{"vocab_size": 16384, "parallel_block": false, "lr_mult_o": 0.735, "grad_clip": 0.5, "final_lr_fraction": 0.0, "batch_tokens": 262144}
MLP neurons of a small language model. Each row is named by its layer, matrix (up: input weights) and neuron, and shows model dimensions 256-383. Each number is 500 + 25 x the weight over its row's rms, rounded and kept within 0 to 999. Numbers have three digits each.
Before each neuron's rows, "fires after" lists the tokens most often just before its 100 highest values on Wikipedia text that the model never trained on.

fires after: "\n", " |", ".", "—"
L2.up1600:505531497453524506481470486459485485487492496505487490458466523490500525515505501546493486529508512499504518516499490487516520517524507506506520485516464491555505507519469458462453472463501496471490462502476508488455477521479479488486492472504513475443506502494488490514492532498523505509543479506521467469495471526532495506511500522507511478488492471517501499502516501483496488466486

fires after: " |", ";", " (FRA)"
L5.up636:537484527535529501537524470475515533487473495524524458445532504478542494463482533516498479508520507490467523542513504520513479525563512493480463506500440493503483498479534498492531473515467463527513493512494519513503535484462490471555524439476504507461533509525492498498483478484509482488505487542469502465492488540504506484507471517516496497506510508503528486522505472488511466501492

fires after: " |", "\n", "|"
L5.up993:543500511512512497494471488527503482469481478479487451518460485537490527546505533500525536459488504539527517556456476563494462475482510487455521478506483533518489505464493479500465490499480522496504451457490472467480500489509508505572461530462482521530499491522505494496467492471520497489496494478467522521516471489545501488517482494481508507483494482515467436467487483513542457493482

fires after: " |", " to", " and", " S"
L5.up440:501475457509497467513493515497524501462483504488490490446467467467514450489509505483501466527567514426470511518522518469491511476477490485547496463520492458564490533499476493494516480516520481477495527535489473542500490512484501524488520558509511539499518501463509488475502515535485532500491474498502505496486493528537466511485513493503475482486516512488540507527474537466519506474511

fires after: " |", "R", " R", " —;", " I", " 0"
L5.up152:535489521483511480477526532508481541508472505552492495489487533492526462495528518496479500502487485470504491461516493487476515511492493465495572490559475510500507498515504523496502485517519514474522557519489528451489490481483475510496548512476523523483471556547542483458490502533509547483534499498517524484530472536473499465504516498514475464522513494495493481526497530506530532467525

fires after: " |", ":", " –"
L5.up1127:571519513487519492547479491503514527502496523489534430481529494476485523484506527501520518537488515488480559490527508509493482551530517532528546500478468463509471485445518490515500488459516500513530501534469502540504514470473497536543525467486484496476487497489530551484518517483539509504490518484505471486505478515498435470487494509533506526500440462506487466483508548467496459504482

fires after: " the", " B", " D", " T"
L5.up1180:473500472492529535517511545511497552486483520485518516486500508465513507584478468526503501539525478486529541485453468488491519500483459440471529475514499486487494508466503470508471464505512522499533549496509566512456476495484498486511486555551479499506485514515483500483494471492467492509537478447517544507505475540524472459459495497483488506477563516512487489535503498517468457532509

fires after: " |", " a", " had", "-", "3", " made"
L5.up658:508542496486479487496539467482507491482527484530484483489500513517519517480499561493456499465507477536511512512470462494504498524512542504483483532484459531517487520470521518439487458509513491518487551512487511534517519476496487496495514549507560512482530476468514469518479494528504503477556517506542475502503488491538495481535505505490493444476490508471534509505486548480531497488487

fires after: " of", " from", " to", " after", " by"
L5.up390:470497501503496501497516540549518497482498523519473483460519532479505514537500505476475499488488481482507523483526512486468491496473503502434472529490521494534486559486495501506515505492464507459536513502448502483471506525501487491500477509476506468516500502488500574513512463472521525449456482512518506527490509476480519508488433484529518472508562508511475481470504511499513504466483

fires after: " R", " F", " 0", " 1", " —"
L5.up1510:498475499482455510540476488491503520505500494519536515468460460487529479498514509462485523531503501497509535477495491518495505488511494481496495524539482503513485523492456534515514450542530487506504483500495511496469505460511505491514522529519491481461480478500490473467500512568493492571484496535538483502494515483531501507494503504545520471474501481470471527479515472467482541500460

fires after: "\n", " |", "-", " was"
L5.up139:520481503495482563529466475509526478421520510547515530482540514482505502485515570521447505493471465484482488466510505520514508509566496481484522517473500523549473467520522492489476486496508492492490503505498529495496544466505526472508534581468507475483493532469550521494528506500580499515518485489502516492529499523478511456517522502523502491491527473485543489494500543532519470505490

fires after: "\n"
L2.up1159:477509487511521514509486485495494531496487507538508500512554521501492491481536497527494526503513543476503495457450543483514503541468480529456480514500526512494474476508490480468485500492471495513517502490521531469480501510548515478491485561498526526528532478471494496487512543500472540466458467516522513482485494488453504469499541496488506527500493503493479536442525469513486501483524

fires after: " |", " was", " for", " on", " is"
L5.up1137:524456518469462521506503463534505454479511510512528456504485466504486467519480495529511465511557460460542504513496486441514526515514518460475490485493485476516493530492522468483502479462484482517465530531474508500511494490483459475473517568465488496514513491471480488462473453531466458498524456520495539522502562458573487462523503492521492495449546499488500512491496510481494525496518

fires after: " |", "\"", "\n"
L5.up63:531565498499504500534534505506516465451485493512466524525528494529504526497499542499480506473523525505504478533471502506510481535508523500488511478503490480489459481535571515507477513453432523470491482499489448489526535508559511470517505503517479498449517486477489510513495531444475454533514496537519486486472502499483486511485503492471487523519497500525511458494498493507479461483498

fires after: "\n", " Nominated", " there", " Won"
L2.up1554:487514517501503520487502440494496519471473488491505508488488471548535511493468533509501512541498498446497505495497544534496467500517541470458478446489531531482471517495498455528468497488516510453457460518469503517458506516519485537514520508521522511533528502486486530508487528456497517469549478492500500512476509488494530484496459507489512516463525514506518494515528513494497503504505

fires after: " is", " was", " it", " It", " are"
L5.up988:526496500441504528460512488514522506469482500497533481524466491506484492497558536511517529475511510447517486456518479512524535454518521434478501480519532503520483456449520468466518488487438502518483514510486503495513510472483476505542519545477484466483463511515518555517474465501508512505491452479496533515530524521535509530510512512504481518493490502487481481534521510470535509511501

fires after: " |", " to", " a", "\n"
L2.up1523:521479517464484507548506474492528511468510500546472478490495503497499515508497489485490514463495467484486487481438520517487514511461558503443508498476451496474535510491502529499528496451526525572502514534505532511537490484536458519468476489505489499515550459494465513477485516514492495537525498509502528456470508498523499495507523460519484502480469531500495444486453492525493465484525

fires after: " |", " to", " prevent"
L2.up1172:529503530506489525500482516498566501505481505509478504499541491497550555506428511502523492515513498514548484515511521480498486507521568488503528521516506484503447538492507478451505456517525489482482517512471470519484524490527498537545514514475525460477529503466494475489483471507492490490522457512506493511532484473492500520503494493474522460516519495569510477550505496484515488530480

fires after: " al", " Al", "|", " El", " |", " Pal"
L5.up1519:475545473491524566528518504522485488487535494509481509521506516465510498475508495516511489502515509512499471529505516496514514524467499461484454473439490495445482482520503555540479507491503535475493511513507500499529492520529522458494512551491458536515510541488458469500529488435535464455499475523528543486511515470476504503477518482479505523441478523502527458477481521500492502458516

fires after: " R", " A", " Tr", " B", " T", " r"
L5.up2042:490500501497489524492488530500506530496471523510517544487459523493569489502529502506511497497486517502487499470524506498489517505515483483514509537552490527533495493485518487497503533513512471493486529505486509488502476514468507497531487519510486489502490542516492443451496521515483507456518535496519488524529474530532462502486526493508512475500504495477489485502468529476516481525504

fires after: "|", "-", "M"
L2.up199:479542561489484519474505510496500503516491460516483503532496496487535528486524531538459484503471522482513501519488490491458484526486465531523514511508522470506481478477474569532523520516493506476526501490508492527500488466512497484502483442528535514508464517506527490508487510463488489503484491563485499543535496495515461478451479465469462507467530501516457522448500562507544498466498

fires after: "\n", "-", " was", " agreed", " a"
L2.up1938:502507491499493491515494491510533507490493484512524544509469517452468481514546510542453501503468466508485474508504507494456503524525504518527494509517476464495489538521553478498506488504532494466556487469526503478498543481494414502498545530507492484480504497505485502474482508499516468408516456501512481512503477524511484480495504525473511428546529496480500533480532476492518508491525

fires after: "\n", " the", " "
L2.up1290:495532507488487532478518479486491518505482477513516491524442512494538513485503509505516527530514475485471574501542509463504537507476470482518510499490478509464476464542539503552497480487500511493504486495446539535480484479494487499494503467501512483488471504502487494526500488496477510513516463495506504511485546490509488509491462456493513524489497489511473508473517507485483526527480

fires after: " |", " a", " has", " is"
L5.up781:546518520473478509534528520509523472463462514521502475454508516507512475472521518528510502527516524467523488503508521498518464531499511472512514482518499527513512537551535467479522457465469528478513522511470501496507492463489470494517519524477503509500498542487510510476501486506461543512525558520525505511490523515509482474483512504520525515492470515485502430480527561486526506470507

fires after: " |", " Votes", "\n"
L2.up1301:522524488509482518524515500493504497508435484509493509461526467442542520505516548503449546452530521491532496517524494459513505476579559499509521492462495500504524559521523521479522493515518463479510516510507536491497553478486499485497489476489517473526480484458487527495470497523476488475486474507498542491544462551494524523556489499481492487487518480464504479478498489508490481473490

fires after: " |", " 0;", " 2", "on", " 0"
L5.up1361:504518484514521531492535495514515482492517522503477461479534504497475533477504530498522521489490500527502514536474509520467507548507494516521531522473529519495483522540482525488516485493492521550508456524483496514535549486549503558473494463530518493488568485518508486489541439457516496505530507543491529521476487509494528535538500490498515515502467528492516473449471503515516489439523

fires after: " |", " to", " in", " the", " V", " at"
L5.up789:465481513476509550515525509528510507487513492478469532498524513514535518527503540479494476531527470483545462494528512496493507511525493472546514444537468520472503518562466483491503477512509517472493512522515521518508478470496502463532521559518450522512494530491493473498477530528474497455524489473504556488543512539495457499485513522507506499491522532486550466490507534519529529481495

fires after: " |", " series", " TV", " episode"
L5.up305:497514536505522497504505458471491517521532475540543477487494522518503497477496545508511498548523485498490472492556486493542456551567492519445504544501453495515474531518509518493499530494462498530527496508501524461532517504500471497486527491519544478465485498512522533510487485495508517484507485512482533484470467494495510458531477519524509485508478501515506483499473545484487480511477

fires after: " as", " the", " was"
L5.up1512:484495508492498477493459490555502494490511452477438507500527480543536476496522536537483506506508562501488540474484499501489507519522519510481512462561519468508500490488480500493546482497510499437483522493485487534487533476450496504523520498532468495479503522533535510526504498460480494497480503518445496521467510532521525540454502514512507503459477516470501495506484472485507491505510

fires after: " |", "|", "-", " 22", " information", "\n"
L2.up1848:536481508500536486492479499506530501498498466568485511486490512468483506530483534511511499515507521505463464453486505459522485518488506491462502476522467531493499468578553498474492476475464452492512503547517471517517477515513498461492531521521487494554456477495428483497521534412479529464509491480512483523460476507534530475510493499498484522499479541504479461535519518508541506488505

fires after: "\n", " a"
L2.up904:479497509510497515488444452526546462486454486520521532518503499502464485515517519506543504518511506478513443506484478504506478488518504523516506502487424508521477491468557507509504479466487471469503525483507491492479497510496496453498534513500488509456510474469538431511490501449450509461517473549496501499507442532498504471480498494479523484501514479513478477501505490471482511501513

fires after: " in", " of", " on", " from"
L2.up1948:513506514505562485504510498477502508526528445514515491518496543485492461501502516510513509495495467466548509473519488486501492498498491558500487487481467543537500505501510528440483475526510458511510501500510493495475489495515493527496523486493486473478521533492475457539521467505533522430488494474455551482479489497500500485520499532501478498525505501521505455517494535497502496548517

fires after: " |", "The", "=", "|", "\n", " the"
L5.up53:487565538500503507504512513510490454478551504520463521503481493463478479506503525500488507516522495467494504509471480511454489536489494482470492437465515466478493495536493493487540504473496548494483536522461532474496469487491499481473515571525487500527499509456494491472493509503496498494530507471546526490490526482510488523466528477515466538481532509533504420491500500520499498494556

fires after: "\n", " the", " The"
L2.up285:520522549437530531486515461530507461446477484509548466511515475510553498503456506463530510512486482485531476509512523451488536529545496493527471486496490486493480492505446504494506518496515502471454498477517538513465491460488509507487504531493509469514526484520515501481520495495540486426541505471498483525499491540477507523487502497483502528554526517509475442531545487549511507474563

fires after: " |", "\n"
L2.up493:538509495466498493530470467451529501521490455511487476489513493455531494508491504540519519500515501508518472509501512491513506528534505512517492489523494558515499533492498527483487466470563491491477535480547536479540499521530511497485455513525508524470558531518496517469530488454487468454528495520523519515521485493478496504517493514460510501528509562489499515541505476533536473511529

fires after: " |", ";", "\n"
L5.up1942:512520514497495546523526487562524488503512469486497478510479525498518509470510545537510510517505521435497482511511513492533479526525489463509510491537441515530489539543537527514490486492472479462554546509531491501494469434490518474531487535463459502501481500503490491468509513470499513490487506472533537485492490490461480500490533511507505481496530521488506469549511469498535502447498

fires after: "\n", " |"
L5.up1772:484539538501478528472525480504543486497530473483500490510496481443527517462531495530452495514582501524490492507539449518518490499501497528495514447508459507537513502527506520463498451473528492472510490535475526451490484447485516493523481484480510472500486491497490534469459506472470513531504521478503533476501505495540514494462536500498478530506493545545525477515503498468463501529528

fires after: " was", " is", " S", " were", " as"
L5.up1105:503511513500488500498479551497547488457514489521472491451483495498509532484553496517490503511515524469478492499535536489515467540555506529502491507503559445532462540531511493533533473467477519513477518503528562476483526495471488473499503520517475528516493499481477483504466490525556487522517473482526519487557483520494503512493510546490459525495461521455538479474513522492489517488521

fires after: "\n", ".", "|", " ", " on"
L5.up439:490505529454481530528496485523462462505505477527476486515541461488574488542519500490503522507508507504484493503471482495494474468559489505463505493476463491503463526501504491477531472489518500493498497492538517528482495454495476516501504519492499489490525497486502521490507533485511488496522461497553489498482486523513533471543479465478502477493521551533479455523498474527493495479514

fires after: " was", " Am", " were", " |", " is", " un"
L5.up1570:469488487504510486509475510466506471480436454495530520502479477529501492488517519466524514499511485475506520529502505512518539494474533477540505464528479456520457507514554439479443518460452520503480514504473549472491499492514500470468532518469464535502500504445525505498498526492510467455517489474508500461516498497530481479471513526510497515485541474544462497509503483458452550514471

fires after: " |", " ", " with"
L5.up1906:478491472520524465515526513485506535492475454505517503516496474486477518481521501515531487475485501489539483499525528518544489504485506535513468509484474456500520523470506517509466464481525532525473476507481508474466533487510487510455491463522552511462522464472515497471487472496532505520526518539468536498495484512490462456521505513490534483512493497498510521497499465522495482536542

fires after: " |", "|", "\n", " un", "==="
L2.up306:497532507451516498527516478502505485526497484509467449537521441468478522502446500496477492481481521446486491482510478492536510499461487494500566510509478455501479552532521458497492485486512533488499528515469507536522512533525500502534520480484501472491498497491443486533517498492496498509519493455517505572506499467530540494532499489486431495488517514512496469496458480519497535479501

fires after: " |", " 20,", " and"
L5.up549:541561564520486507513491504470506476453505504530524497515546511474482486495495569516433465518500525512475497491517462506505500491552475502460495502465489509506500490529487530466523448482474537486525493533468490439502499490526532478471502476456500478470506503504486505513511546498490503509543506489506538506494509516458519502496491508469517516522493541460516503480508509510524472488498

fires after: " |", " 0;", " the", " 1;", "g", " D"
L5.up1445:496524526528470518533469501511491488507487504538510489523511436525518470528495529493479480541531527529512464484501492505445523516526484499522483496441512506514485485535474479491511501493514537479504507513531490507497498515521513497475462466513521482491509523486490470490532539469478487475522501488509499496486526482454496471526535509446483488496513522517491526493497535510529490451500

fires after: " |", "|", " a", " first", "R"
L5.up415:535517549490530518521557496518541518467477473560516515522505497513496444556498559540441483564537503462496494474510520504509507451489471477465504520527518498528517482516528509526515523484546541467502486506513518505529542514479519491540508521481481532497513535487484501458491522462509522510539522502546535536504533494475529502497455506480507506509507494471509459519503507507511528481477

fires after: " |", " W", ";"
L5.up161:524459536486487458482505530509524526487491479505514484476490516479448496508537513509528501565521488413465481458525496487521541475492508516465536514500506493495489534495532498477500512486432510492502517528499512488436461504495456484507523509436508505519503486544484548505491485530512514488491498481498514505512539500495451489488508511524453496533521478489493522526494501441476526524457

fires after: "\n", " of", " in", " within"
L5.up575:474507496537516531520516490472470511527507473505506479511516551576513516512483510541439505510532508498545553539514544509489467514506515520500478486469511508491481495531488521486517484454499486523455476522460473548529522484483512481486485554519528478538513495507531545531549485469521533502492505473504479495485441506502431461464492474501540492505472523540480507482566473478499452460531

fires after: " =", "),", "\n", "al"
L2.up83:497511460478499522487525472497503497511473503522480507509544517496480506491509470555516545505511505488536503518473519508529474518506499501515512464503505498500494487501491518479526503516512521496501505525472506519506469501508486535496503518446511512488535473530542493503523481491526512503472489550530555475459520519473440512524504487503469511440475514473462526507489455546523508533527

fires after: "\n"
L2.up1120:526504549527478522481545482487543455501481473531519502459500502465530497492478495522504493510511510504496534481464487507492516535521516510457515520458498434515453493515509500461528467467484547476449476503499509533463474478489445482443503532522525463488486472485485536507496501505505495530507487528538512494545487562488498473509507478491495500525539540539528510533470479501487511505545

fires after: " of", " in", " to", " |", " at"
L5.up583:545511544527516510542539488500476487501542509506452506512486487456521489529524530491489537496542479472500478488497526484485495544517480513484494478478481489490476508498512479507465516444520502518493523543525528482467475496522496500471506500482466545523491535486477537485514532489552461441498518471488585489481506475477475477486461470524506508494529529498499471517525508519503529513505

fires after: " ", " the", "out", " his", " Swing"
L2.up1158:514538527492499515482513523559513506491486482511517492482499484522459477527527530543500489518541488487490493501527510458467489515502471515500446481488486478508503486467484468465522465494561534519503490528510570448510512521487464489499491558471522432500518473500490514466535434499500460468504475498533506447508548524476517495534470492474501505483483527484483550492517494494490510455560

fires after: " the", "'s", " his", " their", " The"
L2.up600:447493476459560513518471516517515481485495490487501513501518511476506485502538541526475462513525502481514505480465492489495483504471492510499479460499493513546479504535490519492502469477447513516540495482504501497481493515451482540486487446525545505501487498507512533507527508466494501506504443468484493517473530449473501477544531517489474515497461512507472514492541504492525512485503

fires after: "\n", " Notes"
L5.up1849:518543492497554523486499508475492484508502497497497434482494490477508555505475499488484532520516506499462482443501534494520497485542530553511532514485453469519467532521527471482498502526543485486439494542520543509461535477507468508484456477529526518505549499506494498517490490525513484489568444533513462475523509495449492533520493497457476519519503492493524483494490505498483458504502

fires after: " |", " P", ";", "|", " a"
L2.up933:505504541503523508474476509546507522489465520550471509467497492475523504507539479530473517511549487507464536497465505510511463520511529506470480508469479493442474481520488533513499499511514495453529507510508480495492519496482461516488501517566503508461482453460490494465498520478500514494489474532516526521492482509531487500546485466531502553530522484497469444494516492536501470474526

fires after: "\n", "-", " years"
L2.up233:499549508518469552481479517527486515463536518573488498475494495524505515514455495485491489481506465454463508469500498498505516491503475501493534496495478466481498506506509501527518487515481508513477464500473513503509504518441531492476529527483475500529497483528489446474471496519496485447455474511495490538518527492536489499513458517539503494467530506491521464470505506529504510447573

fires after: " |", "|", "\n", " than"
L2.up581:504529567471494527572537509551483467538478490503515524513538486482518487493484510496452495502482499471517477486493428504511526509497552509514487496524514535484497489551518482512517498471502518443501450517510449481492515507519514510500504513480477490530485519488473534486559478500479510516535481501463526529528533459508521475495505511495446503506530503539515483497562518488490532514483

fires after: " |", ":", ";", " such", " –"
L2.up1521:461479497503533531500508459483518511457494497485479461469478518544499526527544492521528491507519488511526495504475462501487487543512525542530491484485496498486496513498506461471437524491508509467451473443531470514510449523544482483515554500516540535468529503473444499527499498525501509520475525529467476523481476488473517519577451507505497465495484514526489486531543460474494493484507

fires after: " K", " at", " |", " At", " B", " in"
L5.up1786:500488497496482545511499515496504545489490524546502536457471532517510496497515489428505540551517456460533541480503514512456514527492460470499467503522494518487526528462505529487455488514505459536518537518494534474483486487472496477506513524464517513469484493458512483508504503511517511462594503503500510512503510507483479493514526544529528470487526492512497485473485456471484530493525

fires after: "\n", "==History=="
L5.up667:466506485502491491502542516493507479470463482466472506490505481499502511471488545540489507534483513480532510494491531479474482543494493517477490514492500464508534519530509488507451509480536500465489506493501482494457517507491497513494497494481516481477526526494448510498491464498476478464507485533490520511532455513514529464472511486497505497449492489595472505496511527525509495515487

fires after: " the", " in", " |", " to", " of"
L5.up1039:510516490494494538553536518549484438528519486518495504470447455471532502541551529484442505499556527496506530473535484468473507497513472501497501480480488488475495523508495546463501488486515509509456509527487528519469482484520504479519506501510533506509525493499477495455536520544490476495529504479512489455492505539492520485497485448502498483462473530508469489518468498485501519488506